Weights of a small transformer language model: width 256, 4 heads of 64.
MLP neurons of a small language model. Each row is named by its layer, matrix (up: input weights) and neuron, and shows model dimensions 0-127. Each number is 500 + 50 x the weight over its row's rms, rounded and kept within 0 to 999. Numbers have three digits each.
After each neuron's rows, "fires after" lists the tokens most often just before its 100 highest values on Wikipedia text that the model never trained on.

L11.up668:537455534565466493546455583526479471413493465526478572576454570497505470504486492542569433432451465511565496538543473497480521559527502498446512482459478553565455462512504472443448506589503575559516559491519516419535592569548586595586527386426455351497451470490521497529488464474506574409550410505506558426477496446394599507514494539525508523457344571482505375459507474484408488536397
fires after: " D", "v", " W", " T", " P", "P"

L10.up167:517564531538543575553441515439515568433592499649458509551517518520488474481497521387605593466476406494588421472533492538481449478491464590540595430471401496542586447467489566522508429504507524499528549546447385550512517447554515463524534397521488475477486508444507360570517461475560434521449505596428512499517413500469539475516508521583501479469469478530409422449427500573475486446491
fires after: " ", "|", "0", "M", " |\n"

L11.up801:516447441440460560398390431559437446465408508579506523522547531592479519557556534475484487408584483506517539504509486559531525524511557504513468462440451540489536476499473460564500568481471479554528505469513553469420570521543563495481465419504406461540469548405482428485458443488455548432568441519579498484417533503505550509429591566493587485569507431425487446555459546553599496542495
fires after: " D", " R", " d", " J"

L13.up268:582443452493439600474453509538503499502488527536506508492472508471348490497536491513546494474560523575615522407498596517400514513485629571566456562514492521500478494514474461471545525491539599471493497477435488498577539487496531458496463526545539509512516429510397512495541471475370443412530446522504530464521556536532510516501499427580500527481561540469469487428433460517491561491501
fires after: " l", " r", " R", " g", " d", " a"

L13.up992:546391476508475518531501557462484481542512433549427537587491535581469447500452524501546471533560551455580530467432454396417466523472506460454480488475507538465499494463485573523540540470454408550610410514496442455550566524577531462536477538469543531504460404510470423460555376429465504553564429448454471495385452451466468488464560542500461480504471586444476498539475545532518531536413
fires after: "|", " H", ":", " O", "-", " L"

L11.up737:578509530452471540519444488490470458506498467547505560627470521512457461522527442435483431475460565475491494518581474487454552529604528513430419498448552546524534517418466477503531559548380524514565464474517555569428494563503507510540552474417510511482514510431504482445477516529498466442504415481459526462431443435385628481409561550439540492466486461469518496554468542517519589522475
fires after: " p", " P", " V", " S", "v", "it"

L13.up85:532470497459498526548447430506474580461558514459496532513456469593482550541536518564512549433627483446492462476489476517530527446565553453499569518443580453598538448496468463470470606546434490524514406401468509558543594544574530528556444455444530413445460477636508494435551476517464462603479486564455511412498569534464484440518545522472545426497523572575468533455517483567528475509490
fires after: " B", "9", " b", "B", "1", "b"

L10.up99:607465473452506557612552490445442438514539488520494550472513491528440461577452435415477411453505484493442539443556490432458467528560518518501558531492473586557468449497358525494428560624491621638514539461430460489483578566482523426532538428500475422458530397489593508459435506463464502508515503625524573385479562449418474508530534513495519475474413465456530532507526467504431500462562
fires after: " sp", "f", " f", "W", " F"

L18.up9:502440450565520479517516453497464503527498518494507513461483502594454433510588546474546530513467500478449426485432516607470574482495451444362562508456525470573570513528548510521436529590547482541522473453583468505533562495463473477451493426490554461468464475513507507421556362504416424489559503462511507522569530478464541501514489615477562499551381415471493455455438452490440444500423
fires after: "2", "1", " ", "0", "9", " the"

L11.up130:495496516563483582527477596540497480471563557451484490492523528558438446517497461544479549394541485382574519455498557505487462521603543578495467517487458487552531551585488435595384502521446538506507469483440520455505471485496419510471543562553580399514499535365596463496571473482493473420541519605521518456453599564534493544522494439472551457409443413517463456595523437560459518424371
fires after: " t", " b", " w"

L10.up251:640517475476500490599515635508513510458499397528468569515502468571576431479609476582576513499523522494389459444546501449514521517432529534458504573469485522529544503524541583462432591532457586565500526469448463496583525548603445448552479450429622568556601432513507416466474485448511476476504481549506491449463494527422593531470529520496443516497422408422454538491523463489501556440530
fires after: " f", " F", " sp", " Sp", " W"

L16.up586:457524502457488432448476597514481545427631432506449462533540466493450436528499502511488501471453503496469572436473532411419522499571505492462434480434434540477580596445415391429411538573489537511537533449522426625496532572457547397492541546477561553550523509464538527397527494455473442495476465528446491581521485458525510466567462547516485405504493481442461496434435440536490504454492
fires after: "0", "5", ",", "3", "2"

L13.up35:487537516445449472516496445485519546405596442436508483569415526511433539570506512505479510411559454396511504460541463551497493536552533471477576503461484524508490446489409547398453475529544542530570477428612466516475471467491614456603498433549507357539455439396516506482459551450488589474558487490470533536470545521457469537511533533509436448517503482532493474558531497497519505459504
fires after: " F", " Be", " pe", " Pe", " f", " N"

L13.up342:484534487446443644465450522491462477497425578511488523498398472588432534577490494450540540529565500500460486432513707572465562443447584540524467572494531496572536484449371544412520531554501529492535496472448585554540496461430478494571474501509504539507486483469531562463543459504450440467568475570515505470527516423525544418487563453521496530493564410477423542505471478605424502491521
fires after: " ", " the", " d", " a", " gen"

L16.up708:528426540434460518544460492512443528403504478472480488532433455500432417537434585446526512521563494506531516398585517470497474474531508565452547535520515475578541457482513447551412561525387497576587478540457454521507520475485520475532537488476449495456567531534595444477385496484549501499555508510516485471359516552451475529498554395561568474550526476555435515497523564513601498418493
fires after: ")\n", "\n", " |\n", " g", " contin", " beg"

L18.up251:448412501557515506519537528507500554466533518523420497546545522420531526528553468475477541473494410479540468480438555588490406463473504527505537644423535459512618510509399458478446533565567578506460491477489461487511469540505587399513443539458492479501527448501504544404378506496471479473541436527493533518530506507413442515549521483658487530549468519469544501454499550509472501463552
fires after: " ", " $", "5", "1", "8", "7"

L10.up542:555506482481548523434444544498426550488512455479451530537524520494488499375595482366511567501514438521511569442502496469539468514477506511509645461437452512516471445501480469509565456488521477529503574444443539508513572524515506509532487470526574457596544543475593505568513468467480499384445477587532581515573564555426540407495529495495526468463462454542483398541508441556476428587525
fires after: " S", " ", " s", "M"

L11.up573:530487482542536541560560464422441448430464495400510504532542517598495489586511554519544434451472534518482503491483483431490601519550430475520368557453475469591469589503523503566484430562493513553524538431405458477525553551502496500470492483350565476406530535411531472452520410555551497534438460395434475474449495406502489487483528493566471393419549412446467437410490455539532491563488
fires after: " C", "C", " c", " St", " B"

L18.up872:466440590533435607568455583554473501525464554525509700549489450500533524456487508417496458566515577543449449488513557483460534523429511473479458473465429540516558468430533556521508508591472613518559542546370504478527591484550456431494481511427559594575496526500450383503508482510493451429523463578510526562523498468496553433471543569544515500493432477549414505572400481549504503495489
fires after: " |", "|", " L", " W"

L13.up357:494423406505618559381492503559473551388466471460508567515452507554463452455593461515535429432474522501538504462484469530533556562559524470462507515462461584486505424472560423524550511561457532577547492457522474440530574595563544612524471480399446415576480521507474488539513531554386513481481452499500469467489490504483579520430599468478560524435500513514504467462523467476515525527543
fires after: " B", " H", " P", " C", "r"

L13.up648:558466520555428537480457459467485497415493624476506521658444561471489510545558453475536508479525464447598465508456520507469484525535519481476548516475429502560460570462470471498504527451435424484500539525474510470649500510509588498488544488460468450538550606386497479368518469563512485554528434469586511504519503520568586572430552481434480478431501521509493501499462553580550452425435
fires after: " C", " G", " c", "-", "-c"

L16.up378:509427501523547434493496496489531522498472505487449576550504477443470368610544530447460505445509592490394473461488508449458568600560492473491477432466436532525466568483514456508486472528507627513604543536531448488451586496504649498567502465391430456448551442473496500438388480434548490544591482460493522413523486519439549534535455526464531487551479494425436456457511509523490494470398
fires after: "0", "4", "5", "7", "2", "3"

L10.up88:593456511360540518521437560446522465498516438618461477470539439518472481454496493554460504438597450556577544454529445515573520513407585565583458555446533506474549514453429566422495617549544542572527492468412468517478558516519533406498489488482561532580560481511576484582486476538489464438485465615465579545494490475477534550471511456437475474506457461497482527494518534530485520494541
fires after: " so", " l", " F", " f", "we", "o"

L10.up783:514506570407569587499471472468439476515587509519447546515502460457489500420630409519494336501552539497445471504515504498520515575469587514534487530467428569490531420527522495447471505504520597540518634476493496579587569488471445460494476445473545421551509503425600434520433438518471497436485498564446540583494474445436487564438522549576485490490445453518440431572493473513502538530471
fires after: " F", " f", " p", " n", " V"

L11.up727:528502464451497629476498457493530499490443531542410564635495496498506547519513547409455489533485543506436449489624529541478533578580538546533471446498504508522548524484462565472527504450487560529602563537471551485505557527541474439521499433464451482438575558423498491410465487527495538496627387496417510473394445438508595530394563435556528489521504509451492462493408527659563612527455
fires after: " C", " R", "R", " St", " D"

L9.up418:548463522470430465481484483469430504558564417502472483586471488555434518504542441374580426439546501496523520451537543568534461466569496516517510473482441589534548574515548454549526519550469558416524539446442471444439547447473494493544516421440449495449431544391557560458586486422485552393502464443374486556477466469515548438473600538456544463477479507558488459524402479448520536525491
fires after: " P", " al", " S", "P", " T"

L9.up94:456414590500504521534634489529431580464543553550483555560536409519500448495487614494586496664607443519581467503561513544527518550429577529418478610480479502519496473420448462479470519491411582487541455420547602482480498426459523410546431424501603428527514455482469542503445383501468519546498478480445636528559537552493441552494508550602465466433521552554394440433529462506469448521500
fires after: " ", "1"

L13.up824:494470597560479529478446558581534491486461454559510506576535565459403534408547517519483512548505497498601505457486484564484523470478523465546459485458480518477463488507529534400566489491414521506559467499575488456496496475605545576501544457505567496459492548563548520460462398484459528431526549412583513582475485406529474477470521576472588518533491585495502357542479508505543528473460
fires after: " G", " Al", " J", " al", " (", " "

L19.up655:524428508463520519532484494471446496449532529504394503564578490548523559548537577435527455457431440539528507507469480506472551511398571530425487545470504530550590481409367534433490458506455512615578562455505457501495454481441496443506457475513548508560502554473494528509400467499537477480523506462490519490446506554519510505532428467453553484517484590528409428469450527487490476499458
fires after: " ", " ("

L9.up755:513465510518528451536448560538480524447570487478538574552540566518471517496485490451558464403479608505521470472458487467375498483442558582519423516451474557587505405399441486427464503491527610517549556490541543427543522504436533499570440424433499486477556494500548618426416559536521541421553498470453517452524495591539520481519474449475531478498396548441471492418492416460474520512454
fires after: " K", " P", "P", " p", " F", " T"

L9.up403:526458502569374562489383563482511494446538595586505447578508528519428456542449476485550523459498564468479529427526509631427503510524496486510435474488442504569476490511415477571472602484570452526526426563513514553480469539620503454415520495483421440469492599465489457506495456524497483498547451570445479478453498542603581547465582487538437500497503396484431493463519464590549471446437
fires after: " h", " w", " sh", "-", "k", " H"

L9.up226:490426557447454429592509470575491523476606471596512512481518469509480476459487553448608497480558464422460529391476535515514482460459599562506464553458522530479553468454534478547452526542431633499510578523563506499557531509512468496548427470500503516524524484482557505518502483418468531390542391488612620519463538509468505520419590626577557539541475480516460478530499520499490550448464
fires after: " f", " v", " th", "g", "ch", " w"

L16.up338:490451493474436509505499537541450583551528512516506500565485460607549435511531469457552464485516519570626497508494483476464484586469574570406545522485510573468559461445495443455503587518441589456486554473493510511457508436532537469496486366501480504447502534468598371511502435483502466506491466476554553511523517539478501534501483596564488415421509589490473433481518361511428490530431
fires after: ",", " |", " the", " M", ":"

L19.up204:425509520415539563539482501481480527526550555615451515553443541563575527467473497460562481432590449482497531460537576502461532397468568405630456495448486502509480450463435598526573525501386478506611547491500499577567518486513600473474440439481523471549420553517475539520473494497457539549489539412469575555464498423401574511487514563542500549495547523527336514402431556525479547468536
fires after: " ", " was", "|", " were"

L18.up698:583590421469549497570532499470545494515528541491463557525518452566457447505477512448542528512493539537453572461468494461466527474544521455397483543433502494528577545434478451561471610474459573490524556426430387579439536556525630505600607526480459517510481373473519502415523536476509468501510417559488539491564527563586541472479538499582502475507536462389447533518551518471525490480514
fires after: "2", "7", "8", "6", "4", "3"

L18.up824:489553558483475468470473503427484542497445473544448513643454404505571574448515445567507482452591475542538511510550499458445433589542498469530562543427460553594483440478513558439532447486522566576542518467512394422541554487486625517496491409411484456540557567556586435577490454484552517521495526479516582472503512411504474609514520457598608374421425481445438557488489532499485457504555
fires after: " ", " |", "1", "3"

L11.up877:490494447539463485560501543580437406493560503439543496505439493508438449550533582473455437447511478463554449488589591454484529531535588400446527487464524553619523492426473460500450514544466543442555408449567476480474481532495473548534553499481487467497474472424557443428549526463394494417449491424529487560527520514525491558560495516513465467451517534508433509506407506423490443507474
fires after: "1", ".\n\n", "History", ","

L11.up385:441498516469541520580520476509463543481613586446493504552472522510469399484492456539509493440506460538452522442566518509526517507563484473485499492469457555589581567556456524558503486515451601560537534463483436524512537541524549409513429502552500371537497521436623451504495446403504488506490452594462539461438489592438539579476500507561466446514510562487443495567590531612420518509513
fires after: ".", " t", "B", ",", "s", " C"

L11.up966:647531568505473530569451616492532528455577473516494537478547552558462367568470481456490480523477496458459501452471517493531530535482539475502536570459490476574471470429412584415526493484515467493542559424492510495485508563472474534590534461508543420493536448469555554555540506478476493477437471450430608497554561412404571496488563424510487465457411511486497458453514491423449523472454
fires after: " p", " Det", " P", "p", " T", "T"

L18.up511:422542532482446526487497498634398528379503517560499539591481553484415496426475573449481459536494569533427576456582490559496449521538442459442528548459468482552529543493431522522477489413531590516524521491552487671483584525602538449501478470555466425522557428466508496499418486441429419484550518470449556584493454498564507453514517559617410512507386470503466469513435444556429547518404
fires after: " ", ".", ".\n\n", " \""

L18.up256:450444471515513516419462478546428527499558563572441512521521509420495518481495606485495553546500482459380483537491468602510446425502619513506442548441547538560485439474387494488531573652545523544557388514499499390537512534530498387541497531522503534530501505489490456515360498469526559516493508541512498575557478513468553526483543448511495512523428566474463531523424536557408564512512
fires after: " ", " |", "1", " December"

L13.up903:515440473511473547513446492451434496482494491451515494536522538487500461574522499545470485448506435451558430490547560526515517446584564486483408517475494477593505547470502515498447505542453553486500551539504498527526492408636472556490402460512442455358572577423603540465441464533436431464468512446523552528451540504534513501517492468507522481430603512497385459507482442547534474415468
fires after: ".\n\n", " |\n", "\n"

L10.up256:585478508487506536541532584568419449407405442507498526522491509582407431528548533593599548455490521514485557480535451497509533496452474470437443536456471471468519499505531414505432578553593535547510569374449427483395539572575567463513510492440523467580448483518484421571499463554511486498450450475478506459515493502446555540460503519537547457484450428457462376517541410489519496524481
fires after: " H", " St", " T", " C", " Sp"

L13.up523:517439498512439565515408506514452484511477484544523506543490507541477513563587416505443471523547506432579474472525481591438482623455589496567496550477482512540483476557470465517449500506496529509532577503448530638509497495592527485459567584500445522556541576493482445457560514517433386379472479526450468532463452512504622500500544535484554454536500478522476478463491515503568473474475
fires after: " T", " A", " r", " R", " k", " St"

L9.up25:531503584527358464552462428505526514546562504576589533515474519416545513554503488547537444476576502411480402478558555453415526518426545516518469507464443535498515585501557480433432475536572503460481510453507489458482520560549543467577538543435444435442450512472475526485523546482496469462455317442448555505496557535490466423443594452573556490438526534439508495458414564525546556482524
fires after: "ac", "ic", "v", "av", "ag", " al"

L19.up317:546514484513542473449523543507489605610518485413513492516498562461556451614594491500495445477493491485585430472523428529452530568583454556445507529462492545524492537428470527515495504498475492569501527432417419550472560546537602555518540406491491424403537482383481405465497501453532383542528530478516517537487528432464534547521516491525477544477511483406458484511438493478446532489431
fires after: "0", "1", "2", "8", ",", "5"

L18.up123:542510513520516464472461513424551533491552560469554513523503428505540393489486482414501452496559538529451477468578531524456433511561463483469593541473546482530471567411556416539542591504473541487527519471498402505484535458483726539534493477449353434408421554487501535403460438402467542494516532508571498482565538453482528496477579532494450445413520487489516470520467525449586500449494
fires after: "8", "7", "2", "6", "iss", "0"

L13.up906:580466508464494582539430563566418592535466531557536491562479510534508480539528482445429434513449438471504505533404533477439546489447542435623542501488438494518441528543435461562456566548470473514496519460524544508507520465526571452434484470490448521544504552492518485478533479545507555509488422464462545511546519423491575457489463545572543453524537556426482570382466462527525455504511
fires after: " A", " |", " T", " C", " G", " c"

L10.up347:591527553474555458545469511493492485577499398414461570568447522506500499420506480527514569539486441514514441417566520521547526488531558634472547503439534496481479425458535579453476551577423503563634504462522477487476522426589507485582458421459524437598518437434545516518399478417503480429512482526567513610428504473504509529479539554429517534560509482490455416561512490471533543455465
fires after: " v", " G", "g", " V", " g", " p"

L10.up587:516468429469507584457517438425563518454498497527527494619546566581478481565591426543505449503546498489525512546438480500334494505424534489501493528410518479573533533423461476421466492469404565559538500456460486574572481553483549526572519480491474467497621550494480473481437444577549483491464395477497543464531450519515556491487541550569487491465491560427496560408410589523453443476544
fires after: " P", " G", " Sc", " Lab", " F", " C"

L21.up957:496447515476552472460457558593503446522512529511467517572443465559533516506488474525443502462476468469429467451422430610459575493414508481484528568494511556587535442589506533477443552534487582550573490524457505487563542499372506544485443500523433505567545538522519514550411471601413444514500540490484611528595480601463561548505497497459544543572529465471472491521446491571457457378484
fires after: " ", " (", "y", "1"

L11.up785:522498535432531558460459479542530485504481518590557475535476465517495500420613471420556449562479556496429393422568472585508545550493566514566505467512428529541453606540522523478421513505548524458520558512488485484510506454650523432487463519572441423472531510474615534369440441513450397475498440449512585582467496405516544435514519494571470517487486495479391451529504469562460437452491
fires after: " as", " m", "M", " a", " Title"

L9.up264:533499531550444499467513480597456534483513482434505520497525469518425352585526602430519473548519510504535498390594627537532514522532615484420445533504437575549538538482445462506506519528498465457555458500449513533470466423524506463504377477487486535482537529452596502436504469454442444470475520433468512464488558574478449492450504442581445417524519448540318415516449436538497554499436
fires after: "\n", ")\n", " Website", "ps", ".\n\n"

L9.up181:616508546489495546555476454529426486491584494522467469582576511464497456549521445506542398408579526452554523471518441520501510595614486509461408579478404550532491477523384508491382520483510597552505562479460453553503493499533538455487471449400515494425560512472572580493457502544464543482515478523475608446541528624419555491498532508507501425454478494483418507518455481524446508475495
fires after: " F", " C", "P", "-w", "C"

L11.up311:582486506498548543534394457498483442418505527506526494512467559558460539530633506435594407560566505476475433458534511561466563490537491524466434457454499442494467505544470501445449501593507510574518492417553508551527596593533610496526547450397620530475537499397503469455594474524429435571453488557436484435505476557571485515527506416532468500453534439456496540457435495505448493486527
fires after: " C", " c", "-c", "C", " a"

L9.up240:520529496490493480508429572550454516457466420570497544513513572569379433556551608499492474494464429433461475449435491487554557481548482495467511513480498471535611597485440442522489581471534510496498508377483479452441514570536570450493490431482475483547547526540476435489564535419498450461460400432493450512456546487491549387454596643628581525537572496503495482433429495537518500500490
fires after: " St", " New", " T", " H", " Gold", "ag"

L10.up610:458456546496512524465500475513373630545487610504447534600597474494539490442467547491531552513576523488519514508552550484484493441467540462496540510492433500544542448407385501505434495575449569533511559486470473569635544449505578441518489437418572405485515450472531569448451552500457389518526440523464579494480551528529444561592507552599519423421451499485380510553457562525501462499557
fires after: "2", " ", " was", "1"

L18.up868:493402554442485552503497560561462532520555474537428577557451491601520505459530554388512541504509540440471481490521603481439525446452526464454536589434488538557526499441399532486560566513502525508514522498503508503523502491448521461623546479533575507606483412459517555463510474473505494511523488386415571505523469487426510520479454579459534476566446418505455499553480504478438492487534
fires after: " ", " |", " the"

L16.up495:464411474428458522489500577443452489523516450439448475581439518528499408428530422428512480445480496515581509471581436435497447505542554484445532490471494586541563489447446568507476495473529504589447496400474396552418484510465553494471545388462653445531476529412511415477523542464453483489430461426568574634551489512441516492529467539411459468508491541553432497606496492512510427545454
fires after: " ", " was", ","

L18.up432:611473551511505443475425504535463528543486542521417604596562483585545531585464551435501469607562547494464424515558500432471514547387590447469509560476490551599530558414395615407471571554452511488531419456427530502520522512452438583529433477475485509494455455448506488513564493579525468489479450488447552544451448486415539586487481479507608378477532517505470515534352553494507509465469
fires after: " the", "|", "==", " |", " a"

L21.up911:573409484393559550518484470496524487457490601570486602507435497558525466528475438477465545497573499445503500435505479595499582503448513516453512592486549448557599556450469442522508584479501604525535471541468586480504449477495450437505523582535489473538475473538526491488400503494463455456475554521481563522449511512558509505491538522528540477485583559493512514601444475521446520457510
fires after: " ", " ("

L13.up284:512470440380497456449446496425495456467459452589455511497507497541434561472480483458551547387576545548468485491467477484499459547501527546563500491435492502525529504424481536567467537450468531549542542517510498470466526552606515513525537501458441450588417487346461461428470557475398541445571384557587529477490533493582599483447562433445418482466483478486467583420415577439537478527484
fires after: " d", " D", "g", " Sch"

L16.up211:465421462487483587529486474428420525463577520506473466542473452537512513495478625561542522540540433497617455515528429518462465535573512443393504540480541482568529521416465479508515525471523531624512441431447432504507576474517599482497496488368574499480598447383480362533472537462495476530493514485539590544485461583417473523456504498506461445459488509472453475552474442544418504535499
fires after: ",", " ", " in", " of", " N", " ("

L18.up816:484536548484420486454519488422566537523489528553456548558532425485478459554499503438515579515524462431412516436475484480535452522569463543553492534447504515483521473447514428509439489491481554504584556551472448546576597510442646425517404466501446483552468464602486510427484522559431481577630478555544482499450545541465517507505552514502518477498415478436455591466438587594488513456562
fires after: "2", "3", "6", "4", "1", "8"

L9.up436:588446489536481530517451511469514565530565508476507475583535548515460495494481512529535494503479443445560423469484511439473503554575501445432451447501501487631460511501518578473540600525478466541508490464447463406500522540522513431540421536563521543530504591442547482405496489492427471499513509477562546489462552538495573440471555616421505479516550478466478512455355541605506545447413
fires after: " G", " O", " H", " Al", " Y"

L19.up835:494469545461533463548541521479473485423471526488554428533507500448477515530585477391501457475525489431592399494567531586436535541469552492518571549499525467568488492520478457456470581573518534587489512469517558495455446487520565543461475527522401485411515449420490538532434544536439436518561462478507610494489539555397515543480514533429492544478426449518512450571446504613441510460478
fires after: "1", " San", " "

L10.up33:596472511575450416475532488475512494492619537430482506514516444656470420537577497449527526457563485470407453429477560529538456455540483385518521586433508476622608486408417513487489448557512540500487448381464466489502609548429554505460495470528512439469536481578410582480455489434505430481536434535420580462522542550432595502499458492483483415422500535429487573406488501576502519492478
fires after: "b", "-", " B", "ub", "ow"

L10.up982:526529578433392558459441477464457536494496550508446489534558637559441508612617532486472521499500452473481428549414526544540447474523527523548559492508518504478495433488380534492447533451585559508508537481468529487577531498526527482530541504643475501450533492461523415478526484467506536488595476513522610425543490423467504485522510530560432441485477444494462464523505517482426476499393
fires after: " Be", "te", " Gu", "o", " be", " F"

L13.up429:544434448455494521505437474480424535542477489471526537493454478562534440470579580430474473533519461436454526441556570526447489531478626595494445558469520494517554576465513440591502531510542584491531454451476417535462492570491559465499431478544435413462458553456480487505607464455482377493497470478544486527500491450496564529510511511503480464411524503545437488474432540550431453516491
fires after: ",", " |", "0", "1"

L11.up12:521474462499511503509442465510399496483526476524406462518474456490460513544499491478521515529540520472557438510539585483459450539543575612547391507504460531476576482540479533470421552536462547461600478488459477474417576524477521462495438435409470460490529536375673453455449478470507593451542520520509500478507449480531536554490491452574461516508521480506400538523476470523546534503485
fires after: "\n", ",", " |\n", ";", ")\n"

L10.up116:506514478541373647507466466437375547550561565565555443514436438471532461447503446436488500583571520472620498439530595486540485459473492487555503475450525500576533494463485527400570587580444488520581497530561520495558435489427535497590508513495565448490477563496513431444464503535408514546558501447517465619430491503550426419411602491500533479483492506535453487473502565534564472440444
fires after: " (", " Succeeded", " Preceded", " Al", "O", " E"

L10.up89:491467466512428504484404473489480546598472520527497529603526500567496429543503480447539560460466492489546530473455561538499522483510517485576586439486437545556555470518467546586531564559512480426515497506523415515526600446521578380456486339582428395439470593403426488482412506518496479456497418490576492512414474516552576529494553550514450423509558468436512449594423499693462556527428
fires after: " D", "D", " R", "ill", " di", "or"

L21.up425:492424481530524438546481500553540555553539505581416488522518518535481441500494551441512445462566495469526553497482443512456535581512460444481497468476466590493595455414435543458473504512540564518550524446544541526542530527563488566514414476484526556424532506380520503534485484496449458498495502514454588550431495488376510535461550473453533584504475497461410555563424591539386456503480
fires after: "2", "1", "3", " "

L9.up676:568416508542530592558471538571466521470512534499532549538470598520521424465521516491513472487524502530526567483447569450440523562417487486521458522480436520557565504447442526561396547607476537555556551427459563459501594550519516452423491456471502465572470525464536448507523449545475497393597438562402524503432506477533534504409525517575480466483466404497506430523455475532466534498483
fires after: " H", " W", " L", " Sh", "H", " R"

L16.up995:503511502479449513520522512565471470484547439466427503512504501639357513532477525368449575526520494453618493404554534571394415511534489476520531533480444460533502542464476632501554484507459503577489467446488508612488495495489528421506499484457588496488522452512480461433458510490463554436601477461529500524500491419528473517479484504514426463461402576490452507550622550599447420475454
fires after: ".", ".\n\n", " B", " E"

L13.up938:456457521507497453471541527542432437509521406491498554474453412499394514361494485393525382451508464484546457472585530554476489534613533528471547487452465489553463515447466580533501475593452573590597491525484463557510523439512460417513500510533578489522557551457520450539535451488428464462547423471479497540492483500536511506493586527554531455501366416542401435559523459460494562457455
fires after: " F", " p", " v", " N", " P", " s"

L18.up711:442462484513406555538516519546424516416518565489445575543482475602512538383479460498523534445559525526485506495560551572475444546464549522498496569498490547483561493460407563479543500535366504456527581538434504524464537522520479449459425467485543408534536503510498470398326476465492471529518478415525584578418512424588544480473476498544523436519464508508462468504537507545503498520435
fires after: ".", ".\n\n", "F", "ording", " |", " F"

L18.up183:565487542462524508553506531510464530508508480580541461484513497562416533452586596431512487572558469487511495518497546406530539477444537512520468528500533518456428532516453542457480560569431467529567604394540585507515579552460483468518482489490618502457476456484516474428625514473489401471478452537570500485556496435476516468446490530476522443503492425485471497428415459459517556454496
fires after: " a", " the", " The", " c", " A"

L18.up337:457493465545426533521455448521489599495477502518477582540567443535519392438510467406543522473504528519490410438468586524492445500425531622570479524456457548495518490543524473563433503556525533512503474496507448408504595464501564543491531511485483518523452542482457449548516489490482476435521438540497521525507452403372613482466499431476565485340439536521463455414505539537539466533488
fires after: " |", ";", "4", " Ch", " L", " "

L18.up219:427445520476529549532554596535390559489445471510471503556456557595517467483509453448570520577509576478552548499559498469466511517509499503442507621469483497516501526482447571493517581506439605550504539503533456508531445612613516480555524567517469432484540521445470539404437459518487448507526450487512634497529509549519503495534475512491488546540538405538497432487521439483443496508445
fires after: " ", "–", "."